Part of a small language model's weights.
Architecture: LayerNorm before each block, rotary positions, tied embeddings.
Training: a variant of Adam for these matrices, 1611M tokens, 6921 steps.
MLP neurons of a small language model. Each row is named by its layer, matrix (up: input weights) and neuron, and shows model dimensions 672-735. Each number is 128 + 24 x the weight over its row's rms, rounded and kept within 0 to 255.
A block is one neuron, or neurons of one layer that tend to fire together. Before each block is what it responds to, as a language model described it from the Wikipedia text at the highest values.

Responds to: Abstract or collective head nouns, or their final word pieces, that close a noun phrase before punctuation or of/in, e.g. layout, statistics, restrictions, Lordship.
L2.up108 [134 138 122 124 204 140 134 106 127 128 170 155 132 155 141 111 183 129 139 119 115 152 178 143 118 117 169  80 152  60 150 103 157 128  82 172 124 141 108 130  98 138 128 105  76 140 142 104 125 132 155 123 132 171 143 161 146 118  49 120 129 132 151 104]
L2.up1094 [103 177 168 120 212 103 147 133 148 119 161 105 134 116 173 149 121 128 124 101 141  92 186 105 153 161 131 158 120 111 163  97 179 119 100 129 135 107 104  65 102 137 134 148 104 106 155 196 105 136 106 109 122 148 114 140 140  72 125 125 166 120 147 145]
L2.up1595 [ 98 170 177 135 148 113 148  96 156 125 138  71 191  99 129 104 114 103 121 131 106  92 134 132 119 142 117 112 134 116 167 132 156 140 106 129 127 159 103 113 120 157 140 121 150  67 148 162 142 150  96 143 120 136  88 140 117  99 161 132 162 155 130 140]
L2.up2738 [149 120 145 144 173 137 139 160 120 137 129 133 146 127 153 130 138 150 120 117 152 134 127 134 153 156 145 128 113 152 136 124 187 126 120 139 145 143 100  89  84 190 144 152 135  95 104 103 108  97 112 137 120 113 109 128 124 138 110 102 104 125 147 124]

Responds to: Whole-number tokens, mostly four-digit years like 1975 or (2008), plus scores (3–5), season ranges (1984–85), clock times and table figures.
L2.up561 [120 134 148 121 148 126 147 108 147 169 119 175 122  90 151 113 134 111 119 107 157 164 140 142 137 130 122 109 157 124  90 161 174 116 124 111 124  94 133 148  69 145 117 182 112 110 110 178 136 100 128 121 140 131 142 125 138 131 125 140 138 110 189 125]
L2.up1879 [127 120 130 107 136 106 133  74 162 177 127 125 121 130 107  85 125 139 115 169 122 128 113 120 104 123 118 122 128 113  96 121 161 126 125 113 162 123  95 118 110 135 138 127 138  69 112 210 127 120 106 133 101  66 128 187 147 129 122 128  97 120 138 159]
L2.up2002 [107 170 137 109  82 163 142  74 106 168 146 127 147 104 141 101 116 140 147 156 153 119 144 145 125 116 125 152 100 119 105 164 150 120 110 119 130  90  93 121 100 111 147 153 112 122 114 174 129  91  96 104 130 148 111 131 175 142 111 121 149 140 167 129]
L2.up2907 [128 161 124 178  95 137 165 105 105 143 158 147 147 141 156 168 139 131 151 171  98 104 161 161 119 114 126 141 108 163 108 157 172  97 124 161 144 143  97  85  89 131 177 182 153 126  95 135 132 129 139 135 142 173  71 145 177 149 116 102 156 107 152  94]

Responds to: Modifier words inside music or entertainment biographies and lists, mostly nationality or genre adjectives (Canadian, Korean, folk), plus band words (debut, on drums).
L7.up1652 [139 127 118 128 146 171 130 125 127 141 135 132 123 149 161 143 135 130 136 127 147 105 127 152 166 140  76 135 130 142 123 132 137 177  79  95 139 156 136 184  98 116 158 161 118 124 112 100 107  93  96 100 128 122 121 151 103 141 141 101 127  71 107 123]
L7.up1907 [110 122 178  94 121 112 131 153 117 127 152 127 152 109 121 157  98 141 125 124 153  99 130 168  92 112 111 145  90 144 124 119 104 137 160 134 126 169  90 137 140 105 155 106  92 157 109  99 125 111 127 142 134 133  88 136 133 111 163 148 115  96 120 106]

Responds to: Past participles and some adjectives in the predicate after is/was or a noun, often before by/in, e.g. released, held, founded, received.
L8.up13 [118  66 150 120  90 142 145 136 120 119 170 147  99  98 124 155 160 143 138 106  87 102 178 111 114 157 118 124 105 181 115 111 127 145 128 151 125 115 149 106 121 131 139 124 128 167 101 120 105 126  93 144 148 120 176 141 137 135 166 152 109 133 145 155]
L8.up1067 [120 155 125 145 117 132 127 129 110 151 101 141 138 122 141 144 136 173 129 157 136 175 170 146  99 152 135 115 129 166 152  56 148 162 104  98 163 124  82 138  99  94 119 147 135  97 149 105  99  92  97 100 119 131 116 138 140 183 133 147  92 158 132 114]
L8.up1153 [117 157 160 162 123 142 124 167  80  75 165 120 128 146 109 169 150 172 168 115 137 146 135 180 152 191 141 147 167 134 132  94 104 161 135 116 136 118 171  99 133 122 170 117 152 132  76 178 112 131  88  72  96 147 130  77 125 133 153 109 138  91 113 121]
L8.up1318 [152 146 171 157 124  97  90  84 135 143 130 148 164 104 109 147 138 152 124 145 102 134  96 122  96  86 128 116 136 169 164  74 111 103 120 127 106 128 144 100  94 134 136 147 144 151 105 139  99 163 128 142 107  98 147  78 108 129 149 108 105 149 145 129]
L8.up1448 [133 118 114 127 113 114  94 143 102 152 119 103 114 137 139 116 152 111 117 122  92 131 179 141 141 114 146 110  92 142 110  55 163 125 153 102 151 129 155 104  96  96 112 117 148  95 146 156 133 128 136 149  87 116 141 124 138 166 143 123 140 141 146 103]
L8.up1839 [126  90 136 154 125 133  73 130  94  97 162 160 119 166 156 132 122 141 106 122  88  87 144 126 123 135 139 134 137 125 148  53 150 155 111 130 101 118 125 131  94 120  81  89 109 119 104 162 109 168 165 106  97 127 135 116 132 132 126  92 125 126 130 116]
L8.up2784 [130 172 115 120  95 126 102 148  98 145 156 144 120 133 195  98 149 132 102 109  99 142 128 109 152 129 120 151 138 113 124 101 172 138 111 128 119 150 148  87  94 143 108 100 135 130 157 100 100 129 127 127 101 138 129 133 127 192 144 139 157 126 126 157]
L8.up2831 [141 152 121 131 104 131 137 139 102 156 154 161 101 119 153 134 152 128 139 104 123 134 138 147 148 124 105 127  98 126 146 129 157 126 156 104 116 120 122 105  95 115 199 116 129 131 119 129 102 154 104  82 114 102 153 130 112 126 144  81 111 108 115 159]

Responds to: Nouns naming creative or media works, or the last word of a publication title, in arts writing: films, works, painting, Weekly, stories.
L8.up315 [128 137 112 160 109 130  99 113 130 156 137 117 121 126 102 161 149 107 173 148 100 123  94 159 128 130  98 189 106 144 152 134 130 162 144 107 151 198 130 122 106 122 132 137  90 127 156 103 128 113 136  76 186 155 145 133 141 143 118  94 132 148  96 172]
L8.up630 [ 97 151 143 163 133 128 133 109 150 124 127 128 115 126 145 110 156 134 137 152 139  97 126 169 134 121  97 150 128 138 162 126 125 138 143 111 137 147 142 142  90 123 138 186 156 143 141 121 108 108 137  71 118 110 174  99 132 119 144 137 106  67 127 124]
L8.up815 [111 115 151 129 100 156 133  67  82 141 136 125 159  93 156 147 165 137 117 135 126 124  93 123  97 155 141  86  87 140 143 145 161 122  99 138 104 118 128 103  90 101 147 125 139 134 155 141 129 165 130 109 147 139 154 156 151 139 158 123 100 119 135  77]
L8.up1095 [139 108 162 165 138 115 120 135 163 135 144 173 132 120 212 102 134 116 146  95 125 131 126 131 136 167 139 106  97  95 103 100 124 153 130 105 140 136 126 119 114 142 154 114 103 100 113 108  75 170 146 155 135 144 147 122 134 155 123 104 142 126 137 106]
L8.up1252 [142 147 114 144 149 160 109 125 129 107 128 120  96 151 103 119 191  94 136 117 129 109 126 158 138 116  83 108  75 152 141 145 145 162 108 124 158 176 118 156 151 123 134 104 111  71 130 141 144 119 117 100 152 153 114  99 154 132 123 151 101 107 145 107]
L8.up1513 [110 143 157 125 138 103 109 134 131 143 145 187 100 135 131 113 139 137 138 158 107 143  86  73  79 146 147 133 127  84 135 139 154 100 125 146 198 110 122 161 109 102 112 149 165 123 127 128 135 184 193 134 144 146 163 137 155 129 133  97 124  94 133 134]
L8.up1697 [155 140 161 135  89 140 130 147 115 114 136 106  98  82 121 125 167 131 104 117 132 118 127 127  85 144 140 153 103 153 173 131 132 133 101 154 136 156 101 110 133 195 105 136 111 103 160 136 136 152 121  85 129 141  93 164 148 128 107 116 194 125  91  97]
L8.up2955 [131  97 120 126 126 148 105 128 154 138 101 123  85 122 160 140 155 110 151 117  52 156 122 136  99 138 127 137 115 165 137  98 151 102 119 115 112 138  93 157 117 139 160 154  99 129 141 112 112 156 132 106 113 123 133 116 139 129 104 160 140 122 103 156]

Responds to: Modifiers or verbs just before a role, instrument or event noun, mostly in band personnel lists: lead (guitar), play (the saxophone), solo, first, head (coach).
L8.up331 [135 126 132 134 105 132 145  94 130 103 126 133 150 146 141 158 183 124 121 127 124 123 177 156 147 142 147 152 117 119 166 129 129 123 148 144 117 139 134 120 101 140 127 156  89  96 124 136 116 140 113  35 162 146 162  74 146 134 121 151 122 114 135 130]
L8.up991 [152  99 155 147 122 109 142 154 137  98 165 142 198 133 126 184 133 122 130 171 128 142 145 101 121 103 141 150 136 137 179 113 141 140 117 144  97 153 104 153 126 151 152  79 154 121 148 159 137 130 133 141 138 123 150 130 120 144 105  87 129 117 109 164]
L8.up1093 [140 100 169 156 119 117 120 139 144 150 151 136 152 117 141 169 138 126 141 129 127 107 124 142 116 153 132 121 101 117 170 100 113 128 122 123 130 130  73 104 120 117 131 124 103  99 127 112  88  95 112 169 150 126 157 115 115 162 118 130 125  81 112 117]
L8.up2005 [143 126 177 149 120 144  91 155 144 172 208 124 150 143 117 167 105 143 127 110 140 113 147 171 119 125 153 107 121 145 143 116 156 134 142 141 155 144 145 146 133 115 107 149 149 139 174 146 114 154 105 139  88 167 139 126 138 148 133 116 157 124  96 168]
L8.up2035 [120 144 124 142 131 141  88 114 145 142 134 120 170 153 115 176 100 163 126 160 129 117 114 163 126 203 117 117  92 143 101 126 147 141 101 141 139 145 140 130 114 140 105 113 142 144 102 122  93 110 159 145 108 135 140 109 121 171 124 142 163  99 148 136]
L8.up2038 [185 117 149 127 148 137 102 150 112 138 152 152 183 150 145 125 138 144 157 166 122 136 177 121 122 130 108 123 135 135  89 104 137 174 134 152 120 127 107 128 134 111 145 124 132  51 116 109 133 140 110 143 133 101 110 133 118  98 147 148 115 166  98 162]
L8.up2079 [143 129 148 119 132 105 113 162 100 123 120 146 147 137 173 162 151 107 102 129 120  83 138 170  88 142 127 135  84  85 127 121 151 122 148 110 137 134 139 126 102 129 133 112 125 108  78 146 141 128 119  98 110 139 123 159 105 138 139 127 128 126 129 169]
L8.up2753 [112 140 156 104 103 123 124 123 142  88 111 106 148 144 170 132 178 156 118 133 144 177 159 184 105  86 158 154 116 142 148 124 124 132 107 151  96 118 159 119 112 125 139 113 128 121  89 137 155 141 102  91 142 157 130  88 118 126 115 102 129 164 129 135]

Responds to: Mostly the word bass (also guitar, drums, vocals) in band-member lists and instrument descriptions, e.g. "Dick Bland – bass guitar", "Fender basses"; weak scattered fragments otherwise.
L2.up621 [129 103 167 124 103 119 138 124 149  82 125  87 157 110  92 173 140 101 121 125 168 133 152 135 164 111 164 135 124 126 118 105 132 155 126  97 134 113 124 148 130 128 129 129 127 111 143 156 136  94 162 158 125 112 175 144 145 125 160 126 148 153 128 160]
L2.up945 [ 90 134 141 189 143 147 148 127 152  94 133 133 126 153 123 109 138 104 144 122 127 110 134  86 163 105 147 132 103 141 120 117 162 139 106 152 190 164 147  89 120 109 136 126 147 104 140 138 120 154 123 160 114 117 221 127 136 127 116 122 158 123 115 168]
L2.up1788 [115  93 143 119 113 147 141 134 121 111 113 140 157 132 121 133 111 146 103 157 135 124 159 135 111 117 122 159 156 108 162 120 131 122  78 154 134 121 154 120 105 158 135 136 140 135 100 148 145 121 108 113 150 128 127  89 133 155 133 141 129 110 123 139]
L2.up1930 [147 153 118 120 126 155 130 131 127 114 180 128 158  95 167 158 128 123 161 125  97 132 182 112 174 155 112 116 127  85 116  96 104 128 119 138 125 134 132 138 113 152 118 183 149 102 159 117 123 158  68 128 131 113 171  96 138 147 133 162 124 144 123 174]

Responds to: Past participles of transitive verbs in passive or reduced-relative clauses, often after was/is/been, such as released, founded, produced.
L7.up111 [177  88 140 204  82 107  92 118  84 111 149 174 136 119 174 147 124 131 162 105 123  89 159 154 160 125 158 138 154 107 124  71 176 134 134 124 159 135 174 146 105 120 100  78 131  90 125 165 105 142 147  76 112 111 147 150  94 134 163 131 101 111 125 139]
L7.up543 [139 148 110 142 102 116  96 114  80 117 156 191 116 162 162 141 172  99 118 104 113 127 146 117 151 122 122 148 143 181  72  71 170 167 134 139 112 133 148 115  90 152  89 133 122 100 161 123 116 114 145 103 130 112 181 150 106 180 154 107 111 116 154  89]

Responds to: The first digit token of a multi-digit number in statistics, election-result tables and sports records, e.g. 102,280 votes, 469 doubles, 22–6.
L8.up378 [182 112 150 120 142 127 163 109 110 123 132 158 119 121 139 147 195 130 123 137 121 143 164 134 140 170 145 124  98 143 110 103 129 148 119 135  72 203 146  83 124 119 145 166 114 188 141 138 106 144 145 130  74 117 121  97 128 120 127 107 141 136 118 171]
L8.up569 [133 128 147 134 107  97 149 114 146 154 191 127 139 150 172 143 143 137 142 101 106 119 141 132 153 150 134 148 120 147 122 116 157 119 148 131 142 140  87  44 110 103  88  94 103 146 102 124 105 123 130 123 122 188 135 163 154 157 125  97 151 118 111 167]
L8.up936 [167 138 176 111 111  71 123 128 139 102  97 185 147 131 105 125 107 159 115 135 125 145 119 166 135 133 157 186  97 110 126 105 132 123 117 171 138 185 134 112  97 131 155 121 166 152 143 131 111  90 123 104 150 158 113 135 148 188 128 122 124 115 127 174]
L8.up1137 [151 118 168 145 104 125 146 150  68 157 142 160 122 149 113 134 128 146 104 144 120 148  98 131 149 151 118 110  86  91 110  89 138 136  85 155 123 122 110 113 103  84 151 177 156 171  96 127 130 117 114 151 127 144 119 127 127 140 124 148 151 145 147 156]
L8.up1186 [164 115 153 149 105 135 122 102 105 110 146 153 114 146 135 103 110 144 140 126 112 104 110  99 137 145 137 128 133 157 130 123 131 112  92 166 147 138 131 107 111 120 127 156 155 100 139 113 127 114 101 164  85 143 118 154 130 120 119  90 143 144 107 150]
L8.up1805 [181 128 153 138 158 104  91 109 112 148 195 168 117 140 131 147 137 139 127  77 128 150 124 146 152 136 172 130 145 143 140  77 131 150 131 153 112 126  90 134 132 113 151 100 134 136 138 129 135 116  83 172 104 153 137 116 102 136 120 136 128 170 114 153]
L8.up2963 [141 134 157  97 122 181 164 129 110 134 169 119 109 145 159 129 173 159 158 142 129 131 134  79 139  95 161 138  82 148  86 153 110  97 110 144 131 165 144 113 124 114 146 126  87 140 129 151  90 117 107 122 137 153 126 146 137 122 115 133 141 119 112 132]
L8.up3002 [169 146 108 147 114 140 119 144 120 111 161 154 130 159 103 154 132 157 125 141 131 139 125 130 130 129 131 176  96 133 126 131 147 120 111 140 131 134  94 132  95 120 154 169 147 103 141 158  95 138 133  63 107 164 134 134 123 110 170 126 153 114 119  92]

Responds to: Plural common nouns or the plural suffix -s/-es ending a noun, often followed by of or a comma, such as compounds, papers, textbook-s.
L7.up893 [137 136 121 178 121 122 157  98 119 121 120 142 161 119 160 125 146  97 126 141 105  80 136  84 170 157  70 113 139 181 119 147 151  80  89 119 107 117 128 132 125 136 161 149 137 125 180 144 114 218 127 147 109 126 128 172 168  93 147 134 125 109  97  87]
L7.up2366 [109 132 155 158 108 138 130 108 121 139 132 142 147  93 163 136 175  92 148  99 112 177 111 129 110 161 139 127 135 147 120 159 124 135 110 122 150 100 153 147  74 156 157 108 112 120 187 129 133 176 126 112 165 156 137 154 124 137 105 147 155  77 129 122]

Responds to: Opening digits of large numbers such as populations, vote totals, attendance and sales, often in table cells after a pipe: 6,746; 7,293; 18,324 votes.
L7.up516 [185 112 147 168  97 132  78 144 105 102 139 137  97 140 147  92 121 128 121 113 108 134 149 129 138 137 169 116 143 145 117 116 141 115 127 159 157 124 123 111 100 138 135 154 140 126 108 116  89 125 144 131 127 142 123 143 147 115 105  79 106 107  98 113]
L7.up1396 [171 105  99 120 136 110 104 138  89 122 147 173 130  68 103 125  95  67 119 133 112 154 150  80 122 167 150 110 152 160 135 135 170  98  85 168 114 141 135 141 111 146 137 157 125 100 147 109 154 114 101 113 125 153 127 174 153 116 117 143 123  99 155 178]

Responds to: Past-tense, past-participle or -ing verb forms just after a subject or auxiliary in narrative prose, such as visited, resigned, signed, killed.
L2.up168 [ 98 131  95 105  28 134 118 104 141 171 124 138  77 135 143 132 141  98  79 137 114 113 121 125 130 114 122 146 137 153 151  97 162 139 126  74 141 100 134 115 100 155 108 196  77 125 127 128 116  89 129 136 109 136 186 109 186 137 115 108 116 106 171 123]
L2.up2668 [112 126 132 125  25 112 157  57 129 116 167 149  86 117 157 112 165  98 125 104 142 151  98 133 144 105 113  84 147 134 131 107 141 131 148 105 104  96 152 114 116 131 115 153 127 132 115 151 104  97  93 164 139 152 146 147 134 131 128 154 125 126 155 143]
L2.up3011 [148 163 104 156  50  92 110 112 126 102 141  99 101 112 191 172 139  84  97 116  99 124 133  90 129 116 154 122 120  91 142 104 170 148 138 119 154  97 117 118 122 162 128 127  92  92 147 129  93 104 121 147 113 129 157 144 161  89 136 152 176 147 175 114]
L2.up3034 [176 157 102 112  46 140 144 116 137 131 154  91 115 144 132 130 146  92 115 147  99  97 137 111  94 112 101 144 139 105 133  68 157 128 154 126 126 111 126  98 138 150 164 121  47  68 122 145  95 115 128 131 101 110 141 113 123  82 115 124 153 143 147 113]